Weights of a small transformer language model.
Size: width 256, 2 heads of 128, MLP 1024 tanh GELU, vocabulary 4204.
Training: 330M tokens, 5042 steps.
MLP neurons of a small language model. Each row is named by its layer, matrix (up: input weights; down: output weights) and neuron, and shows model dimensions 48-143. Each number is 500 + 40 x the weight over its row's rms, rounded and kept within 0 to 999. Numbers have three digits each.
After each neuron's rows, "fires before" lists the tokens most often just after its 100 highest values on Wikipedia text that the model never trained on.

L8.up1014:510544399504502514510501507527448530432477461530514471545537476515546497493480479469523568501550474497505469471503579508528455453519442501525415526530470572448490480487481537498413489442485513450529507516454460460443502480509529597502484549432451489571514464520466470478510509521461531561
L8.down1014:547527507571565443539485477479465479459457516513492510531526405482594480461492534588479593454403442560503487443465495498496480548542516470465529482546510487421567510514513490468511503475459446461491505544492498477448532534527530510537518535500531489523528527554454474480541495509489515492
fires before: " ", " (", " |", "\n"

L10.up446:441435484486507553568438495514488543529520469524533469544493541520524432535536413483492514491493581481553471481526523504502458454515438479498528599475503538457503468544534502562525503548538483454536523516488475550524480487518544580477450459485427453555579486514502493479502600518540514486
L10.down446:488519527498510400554551539489560425540484468429468567530592504543422495555527481499509498471506482472486490478504538578498535482525548539513481505447410572479461436494562505465512476508483521507531485505489469527469424433489530519576557524516500439514561529547506472468453445468480527473
fires before: "9", " "

L6.up288:451500496413588427475408585554513523470506482467494505528470472457544404497516413496471565440420452441519462460466539493498467469462541470504461414532545445511435467449510545595488525465531531476496500485517531545400468420459498491402559442532513497518474478498547535570509482469484481535
L6.down288:474543512493532494520447423516572515493526471504536519450549519433502450515520528471504470591582500490477468472503496451469512517493592430511573540476526469528524527488464464528507435551463447496450507523491532572466455514459498542448553492485450478515482557578475566431502552503494544574
fires before: " ", "1", "2", ",", " the"

L10.up957:460464496482413505486415585530496583438511494442566578527505491443502484489508488486492551509520515498447480577515500541483488486541441457562519521482571552408511499500523560510553543523539530474548481480452495456459471427486511522437503470531422532526473484487527475539508497426506527425
L10.down957:551519526528449467469537502496555544524519540473487499473534499487494433437533492542477437466476533499378533542430515488456464498501527525565488531492543460546522493494459465488457557475431495537511424488497530504390496448553573498443553595527455505540543482539469569510487475401494514532
fires before: "2", "1", ":", "S"

L8.up852:491528473469480493511493502471515508568489481573458490499516451559461496510535454455498557435538482508506496474483515453488492500459422438528440476450476509467463497546517470486396428519464500537496459488479466441522460428559497573516511509561552431531477503455484516508496526522565491521
L8.down852:509444461442513470544458506526524462489517394536483512562449558475462531495591495444446571497505506531567448514570391581489546481495527491498464497494439522500502455517519478435476497535528524482475486486516439504512531479405508442554520479441508510525507553494483548569552416423542565492
fires before: " |", " ", "2", "1", "5", "9"

L2.up489:544452489591474470512447531473501530513486451409523529514514569551488453527512435457398444478462562545564430552464500515530477530472433515428440610429481473456497497537467507481556518492500514526545493530487497471484440517587469495424496525480478465569499554502494562537525523515421544554
L2.down489:518405512437541443508534477532475557518534487490518529470493458566474568574453419540474501504495451466496416492469562475486537508441528440454528516486480561537467485530514501502559464536569436485523538558469494474512431526531501447498489486446488560463433493478526460492508464504438489492
fires before: " "

L6.up83:444502448491476472530461549486497524469441507528454499478526419503457459518508538489578524461506452537494558522425501459527503530542565583513483480539580452499483512434547462527529514535445467489578472461527509523525511479549473454479525473448525584537445546503523491567441525433487458552
L6.down83:532512521457491529433471484509489516464393422494539465527484550549488445469533459548518471534520522421413518470512581515518522448529526459505479569490520524504457438555539507532536471490350510494541495474507554502548584537514559548465537619503479447453465477462531477478492470543515567515
fires before: "9", "8", "1", "0", ",", "."

L8.up385:443437462561471508520440556457484410495518502438506526488600482600467466440463464587503473586478525501519551472547579443462459498509487567504501526460472481523525516515519489567497546507414462448477446579542468549464456491487505525466545549486544518556477485558530546496460490498514507543
L8.down385:512435481500534505517475517533516506522446463583539536491563519485542552487502566437466489470493471406458501468556508504501570512490504513487513506405498440451441508477515539509527554537519545478498431485514389511504574546421531539472475441483554456544375482452583493458499508501564452497
fires before: "1", "0", "2", "ph"

L6.up994:484486460514526449470488510417459542518484545482602539460514552547464487518438476484466525472539516449467492473442529443509491544535524481476554483537538529505512516448495507575505547488493474446436518521460461498472529481448568449469491510381403498584474544471490420564490448518511498522
L6.down994:544460489534479524500494539459477502488482493455436478533516414496482484447459451533468492540546548523527422577501520482462544454509479486553502469492555517512618626445452524491533512511462461572514533463528518487464615437489421536501487509492521559502477542454494506471528556572525521520
fires before: "0", "9", "7", "5", "8", "1"

L4.up832:505580477513493498465502480523469522415509498469526557511501459524486476517501454488587515472427500523424539508507536566463551539521512520500545460502465544498434537506541506456555471523483542423552556483516468497539488499469528553448516481575432499510566487476507515507465432424514485533
L4.down832:554425537527481474476479494463531512543508496494443555502467504530503417544468517438486487454547504460490472535494445509516461513411497514495552531567515465530577474510523448398430467496472521463536562494515491538489469490536520463565476486508511454486554465562540431571490496532529482509
fires before: "1", "2", "3", "4", "5", "7"

L6.up89:559492527467523502450483513451486472514502512479563443577534433546501417439501431458546490525503462462452444455495551494540458524562469517598463488582582455549532532463535473527510567566460491519520449548519450544480516497455548534513438555566469488465482536529498498487473459441546513468
L6.down89:495483418513550523578486493504485495522476490474525489574467406447431567477489453562510577454485389484441483492474528493507429532470541493489521432527502485559517500457475490484439450546443521537503458469583454477451519432430560442566524484494514448490499475533467498544465492457554462494
fires before: "9", "8", "1"

L6.up194:590482488450444552590460446459445547549560504488511491496530504505493476544510398418470481473501544468500458481493547454538463505592507530425473533492500546541469480434519500593443569463460430429519519513508463544490510484496477486512485476497498396482477479515516501498495583477538555459
L6.down194:508495551476507531503491463585498459502545442466575517508559543481479457504475422523515524511483505570492493510521442533473512446465497486501441521527463489438467519533473479566544487490547522510435542475473523492407463459410481552524540521496517505562498526510502510504559464554561552494
fires before: ",", "2", "1", "0", "7", "9"

L10.up463:431513531521500506561468505551442442460425474468483494406482526506472522541447413465521430507483525497448512460574516457501546516534546510492488467550480530519433502510523476570572471396496434495467416493481451543542522455517503522522536514505402437578495530434420522508553480468476544501
L10.down463:476507494460503497498527445563500497468519434550493489508515486483540558522430497512474549557531496474518382460473549462484533552421456463470507441563455486589491461529487556492436476499462468463467524487519494433521471515501511508453512515475489565478518495452453506632514432439594584518
fires before: "6", "5", "9", "1", "4"

L10.up559:443470407396508534468436492520586553532497556542429505492544486463560478523431593507497509449480518445544462500586542529530494568506422530486490477521493534497531526516576485466480517467502437453452558492520526506529557527452476502479482524504482490516507463437520458545490509432498444499
L10.down559:536543536519473438491491466455508508440556464555513505497499520503539505511494505456516489513487462516491511494470470532467494544443504517479498483530509522501545479539495519531476537560484495506519503511451486483471490482543561473440555502523484487451597570472454458518477496457561546539
fires before: "1", "2", "3", "6", "0", "5"

L10.up864:517507555430467529548429563472475524511493414493511459550553465503467487474509554475460516513472512463527546492519447535465455450483471521525506432483486488507511516505514518531578600443539496477485526504490558498474464484411539491514516523536485529616550502508514551417453549500540462473
L10.down864:463497473521501562429518498505470554444573485550481501484595548441525458483471494457466458552542442549446525503499408496583448455539522447488479419465534457492535485531472459452459490457489466512511499515494544474512498518520533476493501478488557515470432478474563501511519561521517510497
fires before: "2", "1", "ter"

L3.up809:520549458562536419496446510466505517419476532499512390529508451519496495516584474547552546498453495533599496498487467575478468384536497495524546479442467449509475500475462449488535501489455530470523461397532555480517434472523510456449470484530446532584491506508526575486551559438509479471
L3.down809:483521422547511499460453496459471532473453531472521448502419491471509498481536518499491500509560481493444494459545467505486479457464549551490503535461506518544555527586519519534495564478483501488500430492499513547509508551481531515478507496469505462485531552517549482450550535459500560465
fires before: " ", "0", "1", "2", "6", "ard"

L10.up342:525501484511457537507495516546476488555491512504517503514527478486511475531501433532475487415453554535478435459549546524501524493537415429570500535403477459519519549532471426524486460557545509505501493540471477502526502494487476538530417574415449464563510558474472517472551504560460542488
L10.down342:503484464561490587478471485551567505462514499574492502530466442499538490459523464538495449501533542538534494550464490411514517486541507472400458540497469453430497549557490478556504473540469508503544457480500515472478498560497454518571503599435570470520508518465534489489521469518545491531
fires before: " ", " ."

L8.up146:470538623527509524462456500534475513545542464489511422538460549483500489532537489475534455457429465492498491463477534504478406456507503450567504533537582442476502441524512504509521499531533534551509439560476535553460473485488461379465553469498588417425481465480408527490553525565481441545
L8.down146:439530499509502488486551465511554437509512547472486517524420490458423437488577497444458497530467567514548433495487449572460540491474576467493485529487528498545477537530539521509509476423462488547434442536423498466402477481475507511481546464461522487506488456492526545510501459566543493534
fires before: " ", ",", " July", " November", " February"

L10.up666:521475476485452520422526572528476489556531561498430441472506467501467487496507499498489482530496514498612499521595497519534515517484484491505537493470484602536535471561478503456418595492501528472491507519569446529525436442502472552520505515477505520533508531502545503593503519490506482504
L10.down666:506508405463546496583524547541502440462471396497512495504456519583492415504533511506494501507522483452576474506503501484535421517516538536514395495429490480597521463565545514481526515489434549503513485519468553506432598469424461455527508439520417401518525568538468520534507476500496498436
fires before: "2", "1", "born", " York"

L6.up662:472457472507520540446498523529525562489532556527538481484538477531584497561517512457566522493461574473551447482563512490573526508499467505480584470466510466517511552553488545486516518455490432486512468457453458448547489564485539543559500582469497418495469492545550489538480529448490434475
L6.down662:531439535453596488443473481436493518521482472503520488479494523485481491494494514431543509473557525479464502503508464490463559542488509506475595461569536463464524552536577490479488453468440466456465398575511488482512578550529556494548531529510416451545559478510451460488480504536510542570
fires before: "1", "0", "4", "2", "3", "6"

L6.up586:517533509490456447486516511506524472452475446548507530480499507480498522443429454444561446490487527464398505588459508610468516634498454509485534519509490531438591486532483521508451526501497501472476461483542474475542554530466510503529485538592506493489538510556534511550537392490510539491
L6.down586:505452519456474497451496534537529483584520520506519530461459490505522522464444465477478503433508474503444499532487439464493488475542551517555582523537478511516497470496515508418546433476426482554520519541458549553489454576516492492544417490511516509538443505544477494480476484496488554481
fires before: "0", "2", "1", "4", "6", "9"

L8.up325:519430565514464488544500469547481491440536535477552489545521413485482471524435531542490467542448565519522444425499491533479476437489468580555571501508492477487464504483487552527536569485486532534462418509508479493538444501447572515512521480478476537444519546498537546532485500502491513455
L8.down325:482522520501487480471456449511516540443539429557510508546563525486501422507593502493490461529518557507540447468481425516511453462527539502461516534463505518485443470500422523535529563454525497506497472462496524545531495477457494499516505495435494471431478488524515489540467541487547535537
fires before: "0", "1", "2", "9", " ", "8"

L6.up545:526514523482506504493519507510467507471512450518451514491597454517583474464458605473509521465464500461605497441450575484509470539522492513569560482510506544524450490471522483495468510434526550471498481543542454482512501466478484599499552468460431509555522494507497504574506505448512489564
L6.down545:438515488478494586504520527447510509479485532514520501494509456491529496516522531504505584506481558497442537487512589519505463560550504475513472501492520453508466519529556532446543566519502500570441481544470481540468545528607522476470496528503475462409542484503496492588470536485528473526
fires before: "1", "2", "5", "3", "4", "7"

L6.up610:457568523468497479548541540473517423538554527519610413569542472472442533457501471465546525522517494540519481480460488490539489485531485486492509500511455535525458540471491474513490448498414536485436460513499545451516520448487513544500496512467507435561535532508527522474499585596511540435
L6.down610:536556460537535535540547459432488395512517531462510537482513565492530573519526527502460541465485466497527453464468424509524445503514537568567500456497497472495498532471462505459502489469476482469490505512411449558489456525580527490470537479462514439480509468540418541484460459557561540474
fires before: " ", "1", " |", "8", "2", "4"

L10.up994:497541552469444501479491574484451456387492426510436585536418424545519531551453541481539477483542516441557504449491542500476567502524446481455487548466507491479513601493479552528485424509560535478498526453506447573515546448439550555507417510588467469481402471417508502565458489528481520572
L10.down994:460509495484479491510492534498562460426470518536445497483522510516486519500409517525467466521542548426553532489452548543491545520437528560465484558510490441503529572486509560479532526540537550506469490479510517522519491535483506502554435515516500539531463422502584550516416403484454521435
fires before: "4", "5", "3", "6", "7", "2"

L8.up316:524549460577536497496481446465488551482562482536586526460621460512456494460527460520489501565516478450458511511466472523522468532440424496503525540537554489516476529512508544513500509562408512482501558521472536523482518596492485525501558553454476535537533512531533512499440478467499463448
L8.down316:599518583475503494476515502492502443491474437483506456518534489551488576475421468444506487562529489474470486505494557484437451476540475516485498520468517509542450575522445493560457444543530431498501465531446502523561510506469508549459500435505448430450473528479463461587474534512537499551
fires before: "2", "1", "9", "0", "8"

L8.up615:458519463543513445490497578464506522492485439474465539560516524478524512572500465512481556530437516485471516567478567501525552495434512484430499478425470468498546485530493513487490504476548537525539509542488482466469480538540498470512450571511545511543535470442526529589594501460429489514
L8.down615:479534518499491483441529529464518422567523514442513465506508499466543451450507542462507489458486578502503477509602459503519479465564491467632398567498477533456544581438438528526414531515498499522482450570492426525536501479476520458567467452456451539571526531496546529526544487457388494490
fires before: " ", " Republican", " Democratic", " Labour", " D", " Form"